{
  "n_head": 8,
  "vocab_size": 8192,
  "activation": "swiglu",
  "norm_place": "pre",
  "norm_eps": 1e-06,
  "attn_scale": 0.102,
  "init_std_o": 0.0,
  "init_std_up": 0.0208,
  "optimizer": "adam_variant",
  "lr_mult_qkv": 0.7,
  "warmup_steps": 427,
  "batch_tokens": 131072,
  "seq_len": 1024,
  "steps": 6887
}
MLP neurons of a small language model. Each row is named by its layer, matrix (gate and up: input weights) and neuron, and shows model dimensions 304-399. Each number is 500 + 50 x the weight over its row's rms, rounded and kept within 0 to 999. Numbers have three digits each. A neuron's up and down rows have the sign that makes its largest values positive.
A block is one neuron, or neurons of one layer that tend to fire together. After each block is what it responds to, as a language model described it from the Wikipedia text at the highest values.

L2.gate571:507527533442441577495454555456412527612485504456523518453574516533509516494565545513584471512529417523486515477431546608543443474554495486486507564391553454476441559448486505541434465484453511412479435490506421588515538543507507542366463489603479608495467501478458499480443533509382537477
L2.up571:482473527566515484533471475557552539470478421556496560392428557510537537481527447577452407548461541441545444516464547460415407536507505526405596597505510516539485491475462420568466447458491460624459512473392516500417520589491538476517513439467518505548470460555441555491454462479471445444
L2.gate859:536531546496402477489492487655520617481409469469578502427486506529453485434537491541467426453472525469444446569521414511568439562510591460519591515529450456401506470516459496550492559495411435521439580454520548510495561423522522548484430482512562499516370435438449497499487563427503533491
L2.up859:528495530471582541497488471438400505415557564444519555508469470486540463410496560492493457510569445495406523556434580517570485486548585583519492468529555471411578445529541463457504505445479470560407534593565489443409550470514479569470567497495505401543590401526658475472501411499560530555
L2.gate878:504523488598496497485608441553489571594498483498512483413481442465516417457548432543431435517452513445439514412492560423516507438566480387533607573527479527542542536499528460458564534539542460533416522542462445347484594530499512486479497521481534563473552512511514466479552534495476491504
L2.up878:470496559554529468455581454509546583492540513505550461453552463452619442522550462463599538501506518453468519553518524559487411496514531450430520480579463508463526519465521524577440571446454569570443512553467534512429546450466614465486433532400448453523533479555442495474523445419592538561
L2.gate1201:428543441593538568408528440455579480502584472433466546536638502558502601565518579518594554449517446478570468445571531570508560568531540543402547549459493533477552508536496534493534524493448428509519463548464458536423591500590555460446466464520524524454483474481507462526555522504519489551
L2.up1201:545495561589414586498585543487496552459445410610491488459566553435558459505454458547444457590545421588488486538398519456502457552499516495479452487463547519484442496483488407484546392482532549598536463542572503533471606510441432507440544461593479506585542484560495550526528556471535423494
Description: Mid-name word pieces. Second or later subword pieces inside proper names split into fragments, such as Car-ter, Gar-ter, Bell-ator, M-assa-chusetts, Tam-ara.

L5.gate1046:476506567520418541486544500449532472446548565543470588461452477517447575468512524458470475461502483567492534542579454515529448515437445499461423464547580566437458412436439516500496466514574525523543525452539428516531524506443410575464564512448502401524459519542565533405548469571453458545
L5.up1046:515436466461442562477610476569485473456475517583514578525520483487531530508484561480468409443499595514522560500503538444581525449434520513529494548548562543532430379467485510509420569472499533476567460570428468543524525503501499471600490422545512410469486497525452529531452479467486535405
L5.gate1651:496432535480538572553507489503511518488560433462496508484450544545485478484458425489469449430464487515527566456578487465434526513488501539468537475422514471462512389536460510520465487518419511534509513498540525473553542469458574464471581510522510451512461555549494403508500519437533575425
L5.up1651:528556451548517545568436412554485617457474455505478500462500579523464469476543436511485501401460433561509482571488439567490544461541375462526531393520495452563522523572510560532514527388585570535441502512435496499408577558596483510557487556536467519524553449489472515440531625488479556474
Description: Year-initial digits in dates. First digit of a year or day number right after a month name or "In", as in May 2015, In 1973, January 28; rarely name pieces like "ad".

L3.gate137:489489404519528468579545405486515460551387586567559461542495480407456534508501504616515482455471517474536447541573434498498480483440531497452484505437514515542448474578526554536514461436405493535519565549543494453482542543509537464440512523439594478539632533492440510487456435609400467518
L3.up137:571432544516544519542552447472528461467487471503452387454454491474587445481605434590511476513479533463534501564489493496460411421535517547538491446502576618498439499442456516499572494472511431574493460541490505468457588549459514504516399515546552551449470473578516414423492576474551498560
L3.gate164:439494450499551470379573560499524535470583607596522516476524527463578633613516443494541523560509529414431546496461529463436418491578551479532465529475586451428573514480504488556507561505367547538493491505519474469516486451547560477533367558512460470436550437474469468580486483453495493422
L3.up164:519546499505508539533508448517442536421438501577509491512595470496439544468411450572488541482529525499538432567449466529487495481498486482491572461522501477467486546531453530479447535465468537480455551580501479487515528473477502496464512565533487564480523477522512512544441402540498456569
L3.gate195:507522420502513434474525431472516563502525524518573467545443541516554422449535471557460550548516454551540570457459455578509379480538489534547482475404555372384480468482567464508402548581492520556433526592535486428502528438450542524540484420510550514538524543418454516529414572480484498453
L3.up195:499540536622504560456505533539419462452561469419570591433568617473584432498535531466473504506400589546457554476495446559522429496535472527403529528436576555505527557510573550570511511501395463540494437447531496528397478565535482464492503525509607497532582484439537587523525389533464555458
L3.gate321:488522558475496501421439559580453552487421505474491489458534537442542469549492548482525362475486593548519527501541488441468542468498559533505525443505520519471487461539497527459567395480460529541507450506446488515440433434396532479575554491523421460454414454468429410481531545507449591547
L3.up321:460522494463460465565522482541504489506536542520447532514533517523410472539537460464479442517460470488518488438442534480466483533380489500468414461434465465514528474490496568640458520495492471580489553427474447534552491449475419468410517588560549527523534487501559596611419500438374487466
L3.gate388:516415495532509466566569410483521540532514467470515484568460537571549486572522516592546411495422481434472457509371592455503442593475411462522612523530477540467533565563518519463469427457431486509439462449462511445491523483420513488508514480484447541569500481517491488476532533527477563573
L3.up388:402573548537555437564544494462571496466525433475556520450409505502601453475529479542488530545505422587424574513447410446493512483547610510434479521534509515419438498461557452455426535584403529461474554585562499537444573513425462440483547518411452509509525492457468542566430489425482488474
L3.gate1070:470449407506531524485515470494529604539491465520589429442564516483554591448502534491489512563498437492475478500464548504534438486383552471504521498486460482478494538499494524569456427545441491563477492507575458442481505537481508467403493534427523421545478440442425415506398467475421500500
L3.up1070:539516486589469460496590438458541448512463468501618559536500529477637484436574523577467548534511539478403443508501448520496512467564514447462543571424591460523514508467562548554448415463429476528468491507527499515422614584450504484521443542413559516569575470480517576571517460436477560426
L3.gate1155:515503481562520444562446474505449578528500490589486553498472553466469466445562493560492531558500448515467465442489488563459518479452573498519478396489562433450519507399450574533579499472389592608529474526478449460450580430452490478431436502583406479504499476516475578587585510462549488478
L3.up1155:456537463497446520458521512559571536543504519616489507528546476532571564526533536548634513607504487542462496412438548511527418466539541560597554520449476557443560606511540496557522424502504555591423519401440452548463535434557485389449460516517508612547613460516491561461484477411513448598
L3.gate1516:620474388540514419544508409547403532452522424566518510444553564486477551464537514575479566536482417447505552381503412512487438574505434501495474548433443565539511434472523466525533517434546492391392475540498504478445571536620481464551464585515530451427439456531535464533460405560489468529
L3.up1516:499543519622567479508500468576428564469503506553518484461447484432581501519537536541557534553494584534518513551423520505541421412430480542497609397454552430560539558557525488458487500531505374525449491529502525580546461546466519496499471481483433466435508450505459496455431505494534433591
Description: Mid-word name continuations. Second word pieces right after a short capitalized fragment, mostly in names, acronyms and table entries, such as Tak-uya, XM-P-P, PA-O-K.

L2.gate631:539571535485481538388464508476473476458610532452409487444535534513487475443414412492494434477488604506562414513564467566509446472498575468492527544529574591600518451550507473632491429612487450570459508554501500390530563431603511499481409566449500494508411476615523446544447494508462486479
L2.up631:431500569517529458453446554556639523521556493449499466416574615548534507570551503504480433565604563479459578527427476518478521425532511517527506438467524465518559550445491509419449454491524544541611515457553557478485530552557512522520480518490452514497483476475495576500537463471455576577
L2.gate925:424517501447538547470519565509474449511564451401566462513550555509500486521474431496478459456586507474540576503454498545472469473573554483487542548452582530520549558449556480482501464527472455490527411418475511483457415467548370462479580613449582462503532506533498482512462400517546394410
L2.up925:547524499547519575490615478460539515518468515501415488486493480550497503488515455560504560505501432553462550444437589460487481480463531464609459503476444446476523424470440449494484470454546491509606510532568538448411527399500506512604530535550497584473509538448443428444508469448481534527
L2.gate1581:459493518482456532491477466446481481501569585508466563568473491573532500515455570451508515461467526503487520516497549541589572497481551570558535446479531508427447484510456452440521529480517430496488444536574438440570457449555421540519507516561546529496427487526507500516474511476595506450
L2.up1581:460476530451503536504487536523486531516516426550555476604526496464495480544546430563501435528532536562502515464570451459531581500459517581440533513534462432503513578534483527431520491428444473399578520429461500524487493470555559489569477537600561471560538434503430455592443468474428539563
L2.gate1968:453408603404526560475599533442479526517476456456480477488507472508451529451443506462492588504520421545556548457504574526497473436551511427509433491440500482560461417446429524533436518447429511510500441462607492584460371495475489453555485455502480569496514439532492491533526500571489563439
L2.up1968:506426488539524576440558530478514556509616507406426410501528440525451552440484563498463538454656458510490576505525562503534566527398545464417516504562529510618447531580456429468476485530531508626508498515518492496492494366437494492467488493519540496489430453506445576544557510591541586516
Description: Mid-word name fragments. Word-piece fragments inside proper names, right after a short opening piece like Ho-, Na-, Ku-, as in Ho|up|houët, Na|poli, Ku|rrell.

L2.gate459:553541481460449592471495475472512557517429573468547450490494505460478502456519435524422557574534478595471536466477589585481577524499532519454471463577490477485488432497472558489388433555460503553502508451490452579522515404471522444392450559631518527522515469557463521441527471522451405536
L2.up459:510489457492529508442442465551510482564422414552517488473525499499496512552455412556531516469440522524605468458483555516572468542401423462504549427533560497540578519473395536447473505542466461499491502509424411558542506441478494501530499412505462503515494409520421474454449478586523494465
L2.gate907:531565472523495529511506555612491445451459458537547445406543489517498436462460504474526559515533486540575557511423556531528475555427449498430493466440504434534458498477503413548512600515574482514482556477555472478502453449567344506461433423542473520536509591461543528410548423537478451472
L2.up907:542451517472467412454513478492535500456484508458599525462527511518537519503495618532464458565508540508419539533448521469473488450529485424508607566591486458505548422462400502470514450477548573605525430475481541537413505544565615645549444542446486471466502544565496577524512505538560417491
L2.gate1587:484593479459473547505516520485388475520394435367539535502463559519420579461447508477528482455565459519506485411597553506571617493492574534557501453499572500521519410405368518474456501442533552547557447504523406442489450430583461511496458464516477589475424402513574464541619437383477522508
L2.up1587:497537531468480540534453452443498475479430575401551458449520548462393521394500393504463499526499430553391532450530481490599438558402460525488406397475574492541498400487425572509504515475447550529593535407481452461506479523511545471422474428542495544502491521543545553501528455439474447484
L2.gate1731:534468435473516529460560522494526509516449597487506487544560558428585421512463439558460449478523465478597438558564480467463475467500494481450507427525566536577535534470452464440462462504530489491512477546492450419411431507535476543505470507470486437405492446606594499510517547451554447520
L2.up1731:545571463458429538497421427490513506526496521470524599471511475440508517567498544471523528499598541526514481518548548543496586560460457585479469502571532479546506516551459516457453420567456523447483519440536455492531485494619466467487495491618433560454468530510556442553490467436456535472
Description: Mid-word proper-name pieces. Second or later word pieces inside proper names, mostly personal first names and surnames, also places and taxa, e.g. Eth-an, Jul-ian, Ber-ri-en.

L5.gate13:458505433450365550479583549516480434515476531470446433456494422461403521474545433611443412465463485552483532527609517526537504525482517552516505594526533477460538389437515425500520602513534494440504582549550503508508427446510492517547467574552491488559458501491474517535512449502485465430
L5.up13:479494454408420514401564461457489482456510511586407446564514531490504551512545521461435457487502538536502467483464506499549486536528491547429473471507502593399411522455377594576503504552507516433556459540518458554559491547454445504493454511503494555439489449480492496390441553460531540420
L5.gate940:484588568447418532436487474569453490486517579443452451460550501534457535551569472527472476378601465466530529547477515533485525554478524554506504552608531517508454413509437503517473427571553461499557470520534526554551494385517467512458467487536680390468469477506536537509459529411432455538
L5.up940:492507464487455527559486428450434487582484484462517538379455554540583464522463469497461539490498445440450498521462488482585563476521532569581449439517479469462497525508441465527408515571446466439539445500553452460556532514436548381465444518467426537538569518528444497479519507438530483488
Description: Sentence-initial proper names. Name tokens, often the second piece of a first name or surname, that open a sentence or paragraph, as in B-en, Ch-uck, Steve.

L2.gate306:475543562459459500578581465564467442483479464519356493500426535499479509395525459526429501497514548546458542442509502477545563580459446521502530469532539507523469433448437454487567488506509472391571423418545458485577437501471463443414507463575432541531471436464496411464490540453527537437
L2.up306:505416528384460505535575536509563526538492461593416491491515485503543562498472474499382464525448473467587529449448417528530488507517534463522543495454473484530436448417571434501508505511536449434473533583520565443413544531499454583507476607546443414497506581474486520593535504510535518538
L2.gate1556:557550558403499540512454494527416437435500465563516518576470538519487427512574505460481518471539388493468443449446520488536537479492456543446543504435457510509437565462505478486417547411497535486446485491559464544538502464493522524426493495476486462570452526578544456452500512548575415493
L2.up1556:492583475538497504492489606434516567576485489545510487550571499459479502540570599512529440543430541526587574474496419503459435493568510368484449461571440480539503441549484437482485542457531514497525681438545401634533563518443463554519517461476453492547508524596404519525584535472425455499
L2.gate1654:577532490442514536451414441443535519435534491502531539482532491466477536583479595456469504553494504500551511493500499526462484443437470637540564482546488471560544422499442501490575502467415509475529571463604461499496429452500499626491580488482443577540465488570499476412529504423561520418
L2.up1654:476502493492497512599454477482490523488493526578521499595594480428570543491462488447447607520424508428466524451419605539418420544500551542499472388532546562509441526549516562570450552465583473431484581537467528449418564538472556570433382511475467493516523591546441426432497446509444380503
L2.gate1873:597451541496521432585463538593546437533571502427481516406483468583513580501436574488518460494503576474513471413543470430570497499442417399440528431470520460474561447509460510453537479551491442401497490472530403521518566618433494572463568489507441474607511388515394477456526555552493571572
L2.up1873:522448568546456508506481550424452525449490500446375464533519548448522572471463506523513419502461509587508533492504491477566563581468441554436580467564520512502536507488479450457595434472457474477484568548481445579476475528492422450537581476544473524532452446434453454454577449433476438436
Description: Year-initial digit. The leading "1" of four-digit years (1940, 1857, 1986), especially after "born" or a date, in biographies and histories; occasionally other word-initial pieces.

L3.gate77:489562522478476524446578550655441501450555439479537520493498445447483496445587439560475476531591499445535407534451547492501503556440549507535511443526539520451462476486476443476520483429434573629513549424458454481559414458542490550460464572537584534544524430496520555568499502499520566479
L3.up77:516530513579573472502588450505537503451505507555500498506516573518495602470481473463484499535502473466497525504536431452545516561458462536508526450397453496536518565519491404567572493560430430513514545464552492540438495591454572524486503508529589489489476411481556511459598496407487438514
L3.gate101:461474429490503586438537551470589529446496540455523457607576473509441529551485474515542501517487552463495419508580561427507483503472522477458458467514514403560547526521475483548550488530461456518468588496496489472506427472473509481502545549561496459497488528513555446509503450488485550533
L3.up101:457478432452507437529484559552524477589496419506500424484502470481421508519594403442579451443516446434493491543616542524434432518445525542533503478447480552551432484466547521512491459459567568518525484488413466426523530426512536508554523476430515490549453447476460480479502575458516431547
L3.gate509:510453503454426432447516478476460500462475534555486424535495534567476463452524511561485552480507416523554517565528456515437466470504581570596482470427491430491519477552501465488519453455501549552489570517542535458594575501487480484495519435474527427424480544515445514493541498393470508506
L3.up509:395523479423469487567500509530551588533419561463540546444510486377553497498483431443490537408464549496511468437594524458415446510556489461546457556492526480449522507431524566529581477530513508472558533480496552438454487495545553546499435430425510450473538507423452457588434404448419424457
L3.gate698:509435511512499532435514471503505418516509539466477469551514516473529534523435536477538471536594458503483501424542479481518526455522539543460549535485490534475433472548440556490480482458439503580445421494468428476534420498461451485449449482449516518423422482528519550552435581510504469467
L3.up698:501528518423473461453552515509526576473495516526504557484480482487413500498591466461496480459431538455458495480613590424416511495457542431479467490446478464552536484478551444502562455465563637481553589511483496495522455428540491478613589519532522420502469493487495537583508486469481487465
L3.gate720:489440574527495462419573541597523493522601440465382470465482538540442484488497454541465425524559569450515421525551611479521476488417542425487510592484538590528597529518449517582561496583502546503439517444437519529483522565519469577554494563404526533466463439516532416531534433443523413485
L3.up720:553515581474520470505515446582443440403513439524520406569512468516521485506536455428433426542515564499449527569547527529543473545481548540634563450463579518443550442530429418444498413432471519569497589444510549414434373439476521565467532607540475419549447428608593536550513469511459458504
L3.gate1487:421516527511428489529527453624494622582478512486381537549582454468505593522556464552492510488595515530553525454535566438483520583473575532532524474493511455598508521417442474537543501447496584496488470473556492477464437536452476513586458550520508554452436595558440533510557488524557529465
L3.up1487:435505445554461479447564499474449527409520445450454499450564532548477536427523580538539482570613415480529584423560531477520568498586596586563493436454471559574582466500556435490567490453464623574587427480444443507525484480531454588506558566489547462556530404496625469559423432459504430484
L3.gate1913:493467536492454547504468511496568595484533399556460451531536562501486487413495458541486497481535558472450412476440529617521373445479565520536593467546486467571529619462421489465501499540474556495473478432551470466496399538481469447479491557418420514559502451547510499399566461471493440419
L3.up1913:487552512462503535479442496558497535511515513507425469465454506501499431519471493600439521592576473484422458423479477439477601544492469560548566514583457445453404457536570524504572485525567490545522502404413478522494439499583443404576534475537525448521522555543511516537472468430480350506
L3.gate1914:493475476561423437446606546534482463407488454448485498502527404570488484510559520442513514489525452475479481554452519413402486518534450557520562526434493507465519520513423379524573456437521510465509568579533417415530416476463469500526506539458531452469417449514614484507594487472450392510
L3.up1914:430469555451536534443517442571531581513451492594454475462486429495423462560551516587528430515459465503499447561523413419509490452505464506539456419478488523600513540453479499503534474548521537595433519541502575511519542551566371489463555506501430520476490438478590515454534401513539550483
Description: Mid-word name fragments. Word-piece continuations right after a short opening piece such as To, Ho, Fu, Bru, mostly inside personal or place names in tables and lists, e.g. Tsuji-no, To-us-saint, Ho-od.

L3.gate366:551525559554417523448503421535576533461487409540501503542549554468558414611589522508464573484498448454568465549559479438501472485532475439512545488497507442566522466426488471459420584447467519461549538501473509579428472439495596524579500476473425617550416477529515576491483530369544564540
L3.up366:538555536526408535487508508506487564467575514493554544514495482449492540486486422577620447576421573466442442411475591568555514428539516448493487541559517519528481582464491487591420486456413507531419531485421646565484560502419531479452537522537492458508577448631493541541509517504516408520
L3.gate629:529441504556510504601463539458564468411518476582455456381536550534513458410462474610504454480540568461497544518535506467553533514491469492489582539553520510516559518545484471473464576483561430420520528545598462536479397524496434546567604476550506538459539492475478506547396509461424431552
L3.up629:446567502494475532582524516492522579441477517481484525493537463551499482510558432472481498453493537487464457484487459473399480603537487476447499511509492454420527532457547496487518485572562406430410502486604600529566569527410472577576567569404457469566418476518488488497561466567481485415
L3.gate746:509453450472572422576519509520541518482567449582394443474585533414437422448461453536463487427476528428422421542517417452513476457484532453542552518461491522551486550440485510478513491407508425437488614525428558482528481556435458602488504558505411455554446547541547630489484435448524409554
L3.up746:559522484530540502540541413506468519402563454480447449484486469432496451451568558570546556512458418519537386531518492506511511552574486536524425483419454576622493427551470580422525512503465509499451616567471455605494541424440518485453455583475546532529462444588540538398507548529426513461
L3.gate888:473462473507500492432480487439508483459565503498515501453551483530564474452514512460427491469445539573505585553349428565521459549475454487497433473550522565482485500546418531481457581488432539466498452575472482505443519497532419419459481438476551458544573578514472571494426533623578475444
L3.up888:552478550530511488488424405525464512536503419561513526403494543615485524598538530572536523499531491552532562515457466578546568411561420548422550552500506595527482539463500530559413451575412568486433420570615464550468563560468560542539532519455455501473434437543492531510471526573508510412
L3.gate1635:587568495501506452508517444502452538478401448508506444499465550463544394542538381449505523443388583534466404467420509514475455530482534478527580453508482486419527542522465538488596618428520552487550556521502468511554479473460553418524469577490496587531397541555548455555451531490477396469
L3.up1635:447524521534454465539541605549543473494573573585496427508456493442491559571563551533498520491435454469538560420500600537504428477555399455449582552525507512528539477477612539583455497512495412506396480595485529589391475485550492466441499483427503466424461424416573495575562431537507490530
L3.gate1673:478556549486456468492490463478438630414424545607510482437558563525453505484504601495518520540562478532580532561449406481576560497552474549528541522462525447531533528519494504489502602457477466497488553589474524484414524512448489509445516434515432559561522497453494499499506452426533418437
L3.up1673:565529535471438453511450473534474533450577573573418505456509509514465460538492492549567493476456549503606503464478527525446528522499441561558456544475541610433518542475537538547549589559460460547475435537561515604457485435466474426534509560489488502565435480567548542446436401533512471452
L3.gate1776:561539486503457561481529505519458475520512538547454501527480568496474462500552562454589496479417518564492533443484448589528580514481494467477512521539473519523533547499514445480471520529413481441508493505529522504476419388439503474458514417431510505529579560503590579456451536533509392469
L3.up1776:497465526517439469496493486409474479455509491539599490560562496521586484521579498482629565510479464495609535436512437557551510455598464488476464542539472500574551394494474506573436451460485514491476480558515499526461505461539468486502537455430487538512549534561522506454433423537467544524
L3.gate1884:462466568548546541631532579526517618491494555474557487472447536548502462521517515445522479453459513461469594483449499572505539500363591560483549441485425512476450544402492430444462570480468518531550444542566435470455496401415517497457448583451424478531439528457461548538527512461442470461
L3.up1884:471534500529431534411477517555548425489528476484484507526504473475410564494530531572524608497450540482511430542505458556498531549458480485529579526479489543520506473407447537544525490526490436466466540536442420580455539445458588578494418520472501507483547539532570462525478522505523530528
Description: Start of new article or section. First token of a Wikipedia title or heading after = or == markup, often a year digit or name piece, e.g. Pe(diocactus), 2(008), Thor(ndale).

L3.gate14:631581525438478477550508508460495557490498441610540471475451538567569380470443470503425518471472582435477518519453519468559482541495515524540466567435484417626529465490505534502436483516500520575451476493494479415473539462486550577468531512539517528465581497434513443491425503558517400462
L3.up14:481450422458580494442448571463467513496543529435436596511455540372468555482582477462590514531501469559534560411483475493528504521519522485490514500566533569526483426488476426474462408414475517539499481571520580488459517493552477408559459476514477465535526438485523510516599470564551450464
L3.gate93:609471466442571506454508520494473467428515544519450482405468508481494557487559542464470502587520541455587517429531569515482474496614489455457449547542532615571470455536467512539486509495558414471457355499412455552538442376596551448483492523473571530430468476499506466477555470476570487503
L3.up93:513532555524535481438586524506601424492520401449437453468453522475415552525551558451468438416532480518467546480490518558469449393521527425539403523450565485467483446422538464507485447437533496472564507532486484474459497464484495486440453485515544457583592493498550452584586516576579501449
L3.gate571:460429523450468460433464593568505501553533554467543430458565449457510452506409506483472502419487429567527563477559521471550459505619437544454532480493531538566493485459395481549465450478524482487609388419560465495489535396536563506466438528460443521517547512456585535469509433452511529473
L3.up571:574545485550469542549532457486541549467534458537495452450508541393497521565509448468548431541492423521541547554562470548393445581560588548497405522455538469623567497432508448462436417455513403548490463485428583487468473487543504508486456535529528463579529488551453474511493423383475506462
L3.gate710:459438430492532577478500589455541501502562555509424478489451603403490552475513493510472561549547571541476490534524516542429531497482476569485511485440503477580521434580445516462427544485536489640510434507463462501528459430561618516438450457464536539535492530496491428459622551506550470545
L3.up710:436509522568460528470474447457522532577493541427538558424475515521521525421439492417401600481466427412474503449532480519454453477462446581481411422563503573581496401526533593475441451493508594453434439449435424544464495531494600568471421516518442512529453608630484477441562521509462442522
L3.gate960:514400513376557502457546557508545565463485551450526530493546477554395538478526500484433545427482469419478532466486546441523447507523503591546441445435509543526422436539574522560558394564471482610558474458433443446552535468488490471525452500408577477446601527516463454459532404428547414447
L3.up960:458540566431518475403495585539493432469528454510549392572458480475510479435526418405551549531570524515472448493474617508569395555486477459481475460531557514486478420551402561477497510552457433512513539507454427477576464507539441547471538541554479567519574566377514512547528443500479549559
L3.gate1116:516565486431476551485536518491461520427534564474444475519449436491506623418553495434435517516541459482434531440554542526459470504491551504520444397552590567454510487421453493500473382496521540527549452437516438509424508474448500499481555537511456512452549510482484460466574446424559419486
L3.up1116:556551403510462482459468533562521624442451565527524523482478558444524528490470379496458504530580482510556433564497580561509437448611546580418499540504494538519540435497524488624556505476522559550546470425455470503443480502572506531545495588608538512516462485547420394585520394411471502394
L3.gate1834:531471637520441532478499569424410463499532578529573472536554561542557485570462466440476508559543491456542461598503546491509527511397549482550536472498446498494490523446449489526505520472520561528556487485485450478488533569444551410440506477485550487433574510596449465374427472495508488383
L3.up1834:477448432510442503575522529450538519446499469439540540477444458453533459466488561420496478537551427562449477412622526438516504555541440432455476431493486522555561447550530546477551466500425409594423513531517506445509510443594484520494462507452481473493465412501494518462534545530462526469
L3.gate1846:572510451446464504480482542504426488449542476568458434529574580448489500537561572506444460470561491541485421499555554515557491547591439447510450476460582531534516492446465518547460459531515428507559465466581393479505526440554532403458587495483588553505467526485649496489527491408489501489
L3.up1846:495487577576515532490397499565579519473466517512535522464506499495496432465575425484474488556527447525459449472471597517493426426583459560572492448513509414524578462435484556478518542414631550513455503456531509492479447476526599517492495602473612408460485563596532410536518581460624504484
Description: Title-abbreviation periods, name fragments. Periods after title abbreviations like Mr., Dr., Rev., St., and pp., plus middle fragments of split proper names (Mul-lo-y, Nar-va, Kosci-us-ko).